Weights of a small GPT-style language model, trained from scratch on English Wikipedia: 12281 steps.
MLP neurons of a small language model. Each row is named by its layer, matrix (gate and up: input weights) and neuron, and shows model dimensions 0-127. Each number is 500 + 25 x the weight over its row's rms, rounded and kept within 0 to 999. Numbers have three digits each. A neuron's up and down rows have the sign that makes its largest values positive.
A block is one neuron, or neurons of one layer that tend to fire together. After each block is what it responds to, as a language model described it from the Wikipedia text at the highest values.

L3.gate45:502539502479501529483493492513476538481521506498494534455506473521498501517509500461523453583501517516430525527477537485490524505486505466517476514502494480477500505487519463472446490514494534496542535485481504507507473496495529525508505517510434509488462497472513530457491497512476489475511491474512528460523518520510452422467531509496527520559518488516535498516559507479468522532475
L3.up45:485507501508515496471462497505448462526506503522525530487527531514490455488484507479527529563518488524500545515496458484537527479511512486508440480461485536472457515498516517539500474476487513473419482519485522490483522494505479530506495484473464510528504526504553560488523489490512486491483509505453423477470520512500479479516525491499519530509495477497527497521563487513509556494490
L3.gate229:515521476490471509512515497489489508491518519488482491524488483476456513511509512493495426545485529545476522461510515545509495523497518479506505504451526478476461509480466478476533475524502455513497528520503473551489528492504482477522540477525510556500509481481571498486497503497530449507484475515509500483510499506508458490490444478534522473500493507465523521480500476453516481506519
L3.up229:516501507540457487523490478474540518482483449511511533495538531480505497521471561452455497515476510516464570525519488555501483515499543499539514515480499513488464467494513527528510536489510522522495498560489487482482462508530497491514506484499464500536432464491503459522491496507491492531482520487554525477510501459516479476499507490548531535507513516479499511461514518524529473517502
L3.gate377:463531459527537498507475520509530479489540452481511521475462507449504494498513479498539524518484518498508504518486569459479543515493513486517468505510492529534487472530463513490497518527497520496496465490500502484486491515518512541527474498473459522500494518488507508501519515519521496515488495490532507520505454479459489473493477531535565496506523509473538528486532552511502505460485
L3.up377:514517490485492519486456523508491496458499519491522469511539516514526541481487559567497481492454512506497491491519453503505478488502491497495463519505522456495477497473499538539531477461490501499474493538500499521487533508491484457490516473520535521476548526514489522475499503491535485530477511503485460478474492457468492491495472488522520470496530487560481446465471503481510478516516
L3.gate437:509484511582536467508498488497551509482496473498518530558503531502510466504484489529491460494485515490502511504479518526485568526469487499509508529480474488462476502476519500511553474493486522521492516499558484520484475537473524467481509505512423453528499489530485498503547520505512453485503483488487512496498503529506518508469488525507513483525565485466500483496534540493518529471495
L3.up437:475512546519508477494431497499507535498467481496494500537548475513521433512538520481484489495502550515491497518494530513492522516528514519519566513491526525473497515518526471516506479534497483548487544456497527508541464478524494513471507505535508488527533500515477523484507488470481467517530488472500487533489523450466492503530546513536497483522507494496532509535501461512524507437561
L3.gate494:511492488526463500560479483521492486511503483464517497493471545472471458517499524489517473479474480527467530516476468528548464557491455446481543486507544537529501512526502492506489543494496527470566506509511526475508501480485461476469497486501481505514502507490444476525522507483502494531488498539516526505519544520481524491489521478496508523488483526473462492492458473496490533581504
L3.up494:466503478485504497562504485554471486501496499500497503545550486498489487492496523521497514545474506540466462539495508505526474498490490531513496523492493510520528545492483529481483491489477521479553488491502530452536466464476493506486517484500450540512523473509466482499505522489528482498468527484505561563490542456550514516499515512503484497498488528484525473494524528494490489536495
L3.gate507:489497505425499492499448526504521491526496506468520515511494555480469428526482521506533469539492506529522484490416495526499499527494494510518503463520525482535497517507522505485526510484526491498512492482483466514550485454504476510455498542512434522509528496512485473482530523463480495448538531468489504496467512492491468492496486526476487481513522502527517464502523487475476512485516
L3.up507:499491512447494530503511539482502519492486459438530530491499557489498469498523479525499443552513486542489483451433472526511475506521490509485505477493501468559514487535524490502506547506523500518509453525492481484495489493517491495480512512500475527510495509504489461491528520467494500504536531472525514487443539531453431450489480481504513527516517521523543470510526513478458507495489
L3.gate545:464524467489518469519439486540510511491541498493496511438474505485479512526502499492489550535469527520513525535507532562493520503476499497499465476499520500530524471536531532540549500509508509560497497508507526473486474454473476493504549508492467515446445536565488488495483545525492533496468490454494472525496521509519452521541479469518510514518477473473503472516515457469520502512484
L3.up545:490520483506518498501506533490508484486484511487512550406502537516498474529480452491509494488495513535503489513472520508496540543492489519483508488513485494498551501495513492513515480505496515523502511498499506488520490471457491518498445517488461500466483506539485495500485540555505501505425482489504512503514515543513482523563474501499472554487470429515545449470482518462522517533499
L3.gate664:508509524500516520523492509495508561522503492500476487521524487499527465499531526540535460542441524544486462511524532528495526463471496511490500541520474500493512530497494461498485512507515490496505508529530469454494518484479523495541497510518475525512488493516487501470505509536517524477511538501518516540505467483470486489466510477513533497497569483513533488530524524505565547529463
L3.up664:479498540520488501515482537485514512512479516509497536466504524512514457502546487471519498488494466543516488508494514525575527508547486475528449553484513538488506505517501515490513561501507536511471519502477466490516502473517445487500538461452493516482456501525538457499486485521488491472471474472478499540530513500497510530465479528519517452559529463546487468534574526497527517499495
Description: Word-initial fragment tokens. Fires on the first piece of a word split into several tokens, often a surname or proper noun in lists and tables (Mus-grave, Fa-deyev), also prefixes like mis-, psych-, en-.

L8.gate304:483501523543486523535493551490511520492474503503498476507480489491508527509483479516507487486431537540537492495442532491539520479496507491481511549521472477512501490504474494494485505481486501511534519558460469557486497469509455487530491568496501456524504535499534500512507503529535534502539541494516482462460497506514483499495524531459500508524490455513463488521492509478523513511523
L8.up304:508458505515467517529494516471512485522486493492510508492506527520520487530485512523477468545483497483488522502454459510535491512504506487493456488491483482489517466493475506534522510485516510509489491495483514512479494483536470483510475535525498480526433500472500480492500524505516506482497499484528493468494482496522506514514533475532526475508560482463504498513550527494548490460509
Description: Word-initial fragment tokens. Fires on the first subword piece of a longer word that continues in the next token, such as en(hanced), con(quer), Sh(ushtari), McC(arty), mostly names and prefixes.

L3.gate141:541480488511509488510515497473501519524520498522520491547557521543482516507499503459554504500502520508522509503498517519518505517495520473513472527491500488509517477488501605497549510481534455513480483521502445509508518522509474520432513492463467481493464505512533521478542536487590507467473513476490493505508484538517475493526460501499531501524512489473503514513487461510507483486458
L3.up141:473509496499537525455477518482470495467509527524467533524509512494472554500444474474517486529451505539454488470510514515490527514554501509488509529524508489482501459470485505480483485506529500478500492499528486506480506528484495515455481508496476514494483515484478503485557551477523487490500521472491501534546444500528526492523475534508488504501521488525531509527483475492505478478482
L3.gate225:497502477483516450540507483470525488494463523481463497472468522499472531512512528470517510526514502500501501481499501528507525529489471554478490508460513548450501497507492504540464533500532488467439509515491517514503513495465494545496502513492467456519479494511525484476455495505508475533500486434505481501531474504512551539508507514508473453479519510499522462496509476474481506483500
L3.up225:495446498488480480495553449493525518481506494537458528506500519456458541488513448513531538494550517538488483509515472539469470479483529501470476522468479544457501516520491535530507524494541534497459464497521501545508506486508562519472489505473454447522481490504486462495478479534529463517515463477472489530515478518512485519478518488486497482502492496546515464498503511474523512467476
L3.gate302:464482503489483520500469495516510495517486512476515442500527526497535498500532516503512543484493447470502504503471508474533553514502478517485491503495489512512494488519524503487528530449535500500506515504476523487504459537523512509451493504518473510507550494491512561517495506548519523536491496499495509501493513486457504499541505536532526490499496515475493515549496504502522517511488
L3.up302:498480501467472484466496531514518506547471496544538497547484459476524516521479502473538511501483496538525489454489552472518503497511516503487475489493512490508487479472537543524514508513486527474512522488478502539492480500493484497484510480537510515491521518506512517538495456552461522528475533480497534468463523519529507509465526506471495476502553514495489475530450473489510508499554
L3.gate426:488499519512511534515452476513546498496506515529457528537505512551492523485475495519459503509517449481522452527529509543492527471494496476544454444471514488513474508484488553506449519475528452481504503500526502519521571485514504489483490498483472489489512493488512495487522489486489496471504499486537515497520471517504508474516552524478524486510541516470522450451504460454509497463536
L3.up426:465524504465471500544463509527484499490487487513504505483510486495500508489474518511497524519519475508470490485514518493505510510488536526485531519517514488447487441488523463488515590481463492505504483502463518496461516450497458486512537507523514496507516449486480519499519491533443502495460500519482493491518487557503508514505511513535483475534488465542513462492516509513506498509479
L3.gate481:472490488506450452505483502468525534487498497473515496510498532462472539452497427487549506497517512519493484507515504478490555472434480522503491466475458524488504485463514498501524524467526522490487507461535520516554514440498526504466476527514439528509506518550526538503504479546502516490509512487513474541530506476495487498435508475438476489486529491511481481519475500521498513490460
L3.up481:479469473513548494506507470479530469525496491482505521489515518511514512471521494508494473459501490519495516502541520496537521529501518494488509500469508538525461524547512531545459492488509515529482459481451522510541530497482464519477506521519463496509513477505471519492502513514520505465482467481505464525481552493496476500510439487505503497466517514545493492503511464505482540484471
L3.gate482:490449482459487502473522469490483494479461502542485486517510543482474511509492463475491476527499491535504510529509521467459490477486523534483493476502491528495471454563481542480493500510514467493515493473507495545508529490472541505526481474513457523512490528514507512523511530477487514472535520484481499474532445523509511530509496483517524517474534502512517513458525446483500466492510
L3.up482:471489549463471515504533477501470505452514463506497492482483465474485529508530467505534486534502493492487488520503505490519520536509516493518516527505475502481557459498478526524502483502511501512469483496479517472523443476504500510546528518465477514513469517509478479464477544524503491513544492499471516465526479490485498507508497537462503439507504516478470494523517532498520518493476
L3.gate489:462536490532480467481493448489494488499495478529477488521487485469471461541481456467509537484524457531520495444502469522473518517484474502479475537482534522507454472500521466491489520473489529508528481518475464472467528491533492502457535532503478564546556530489487528487506496535550519523494505528508549508496518488503492485485509500484497494502510501486496516494530452479461500488501
L3.up489:506503538489475500461515498495489506487499501525541510513533489496447498539492491520474481496524501494517494516456483501498485530452495527491428505456519500552502443507487526518510498528529535491518517497530481487476481504491543485457506476474465513526501515476515520484496518495483500534509498518474506484524508470531488509497503512480565454494477541421563478485539513523517497432485
L3.gate576:495506508490477512504483489503499511503518552442501477508528559470517484539511516454496499511544539503501478490498521535505549518464487509475480551425514512508462507520519527477476490496518485550498489498486491506515504501519470511470508528485485517470517467482474509532520532492512489484461466487503484506474515481501508540479546470508485456556497515480495470519508469527542482504456
L3.up576:524526532524490504491480486475519501488499494473486500467494524498462528495546496455475502500523528499456528522469526517505535490513476513525466521465503556487459500488472490490503496524505520511486498493494495481549551487510495517535486496490523513459486462483460513531473516480509496483498474507470505496505445446468512549520512537571478490533500499529509529529521503518510495515496
Description: Inside-acronym capital pieces. Non-first capital-letter pieces inside all-caps acronyms and codes, often in tables or parentheses, such as BR-I, AST-EC, N-ON-FD, NA-TO.

L10.gate16:475510510493479501510479482494475505482500482509531473509499431493503508479485495524500504488480478488445509458508503483507513500558478519518495491495520495514539459483454533504502495518493523491536530523512477511485521507531517562519506463448525490480487500464510466491519498463496478495551509441526521487534513466499503575494501533486469518476481487519503498522488497473483478540502
L10.up16:479513511506492509511508458514478511484537499468507533522462452494516458488486507536498500468447479539497484472519491496505495492474462540471508507453492496522503501510474516498519537478468511501503449534498505469513477527499508483460494485484465518487493509461526511541448509511500461478521497485518527505493522451507493502492481518513476528499533500551481459533526493478477502551500
L10.gate59:449480476492544500483469501518540530486471498525458508499449505516505518505523515482523469510497513510495487481473520514447505505502544516465504506532476495513503471491438492515519497479453505504554494525485524497425560454517495481509492545520452490484496481514535515481538420532492528517473544509495469498487455483496474505513468493527503531503502504513517461514496518492529512487522
L10.up59:439526492519498521500502533490484527509537508470434464485476518543503500517499481502510493530514459518477502495519480525511489434555531502518543494544497500504481464507530500495502521550489518497488484496458491456542531524516512480495478459497486447470491490520535495453467499470483550504534464499486524535483506482502500515515537529480474492498506521510504513478493463475561523488502
L10.gate187:508499483509485520540499477516513540507523502486491463502500503489512496497528544481471515532480497522441529514492484536523533539514497499535462510510541505521502523514543475467493518536476486477544491510496502566520548454525529528472502530481513508484510518503492512508499506470519438450493523449526458522532484485514473510541479523514549472496483513559478510485468506431547496501476
L10.up187:462515499459553477451538530539518483509464512437511479499501490523551513461460489548512487545475481477497475476484517525505522469485513508489473554541465467463465519506495477520476526499452471492511563506503523519504522517493494450513495509510471530545489520498550466489513487516566463495499510476515546519513484477509502500484521484506460492544469504483476462533493487519489491537467
L10.gate207:475535466447519534499523504514494490529495493522472553525480528521529537458508496556514493484509533494484517479497437484497468475533507479514506516499523488540483499525488542508478529521462511514500486533503541489525524496495508539468493528441489476473501471506526503509503529501495474489509502506462504496520439509544519490494532469486490507466525524470481539493495533498480515530511
L10.up207:465517477521499499487485491474477545524524493484522531477501492510456511520513513478498487474496482475526517454523461485494523442511519487528549501463547538498526492488495522516485462531500482477557464515537521477445477500522487543487477518443492508462533510446489513503486515479438529503502494472501524497480514529523504536535499532458487530517474533507521492522487509495470557525472
L10.gate248:462509479460483452512469488474491490481490470510496501499533529483508463496519510481521469529500529521499493518491490495502508525492513554494503520538514500480471472467538516447496479517513461482509560508463477499510488497497476490470462538498504497534458508471445497479485536513480542460477482505565551509474538496502539502478509475476537518508477541512491490467508498457476518500478
L10.up248:490532487479496502511511490477537532511523531517507520478533475488508447473459528434484516491479525481503515459500507498510481505489486480461453505520461496505524438541528485484522499492514522478502523503473543483515528518545541524487468518487462468429497475551496518475471516519495485453485502485545471509509481488505532502568509490477498512521535482498473485522488478537518491489506
L10.gate331:463502498511507513487470469514483505503490501495508540488477501516510492511510504487462522471504552511466456453516530557519475513478475519494472480488547526500519494489561484529551524443467526490467478520569481547490494484531541529490470461536470467472521490515496486529472471490467470477491470521506517507485530501496499493519482508506500512490492534493510465486517514479494508515494
L10.up331:478526485499499486454466485516452509488456525487521521505492458458509489529472500471485524500478496542508496506453549532493479522499527475482466480508509492490480483486541505484535520505522515478505493503532485496518482481529491524434475463515517524554504534503482505494498488446482467482497454467466505503518516502517514524468455497446526486510510532502540519522485519493451534512499
L10.gate663:440535488521526511528456537476474452488515505479527502471522509505498478496530502532540518487503490520486488515489476505558515492514477525465477490466493517513492505501481466505488504479502520510515542515482545513487498507478467492500475502489491445486527513507496518527484506479478527432502517496541543502474497469519484446462496486504542551517511501515500539506467504471481475509457
L10.up663:467519493507572465506543516501506507505513494495468519511491507505489510479512530460504502463453526514499496479477460529496479562492468511515476499525526484520464469480479490493512461520539450484479493521461503468469482450473528506528494462516504500511501488486476456532544536503488480495485535463508506500543461521491482504517495502494518496477464542522503478493553497475469543443532
L10.gate694:482523521545500529507530518515521472477487463506549535528542519529478523553530513497566483461481549456484495510514466494503479477512483489471526528498473510480485512498544503518501483505474513467499550530511466470499484450517520530520535471524484489500533516501532520510494499457468479494496507474502545474516503505477457500516481508483503516498488459500507505500521495479470506517473
L10.up694:504469540508512538484495497500487476494496492509500501478479501478519472534521492515501528480457569505501463494518511506492500450516456515507535505487514524495474521472517460470481500510499519532505510490527514504479504548518484543477533466529484480511503491506500476519516522514519464479527475488488514526459557520491528485501478478514520533494503491507523462495528493499491528526485
Description: Surname opening fragments. First word-piece of a multi-token surname right after a given name or initial, such as Wall(ner), Gar(dner), Kirk(ham); occasionally list line breaks.

L8.gate233:474499486471483516511454512493525518475544504491453490488529460447501516503506462480535491447476479526474451470476484509512511538473548516518508523497524537478495461493481525530493493519489533513493517526459476494477524542534496489477478501490440514496461462499474489501445488533431506534503498486493508455509453538503507500473487471450493461508508510519493507504534510519539486518524
L8.up233:520546514511524493499495473503478471486533470477455502544487481503536556490505498506481464488501514504457484483473499541497498483515523498486450499429483537477452450481517514495523472507503515512496472513440510492478555549540509505466458519452484555472494480501481477503488452513472515495461461498449513529505508522491482507543476468472478457540474506550496485521500474500523487507514
Description: Code and designation digits. Digits or short letter pieces closing an alphanumeric designation code, often after a hyphen or capital letters, such as AJ-10, No. 611, SLC3E, eEF1A.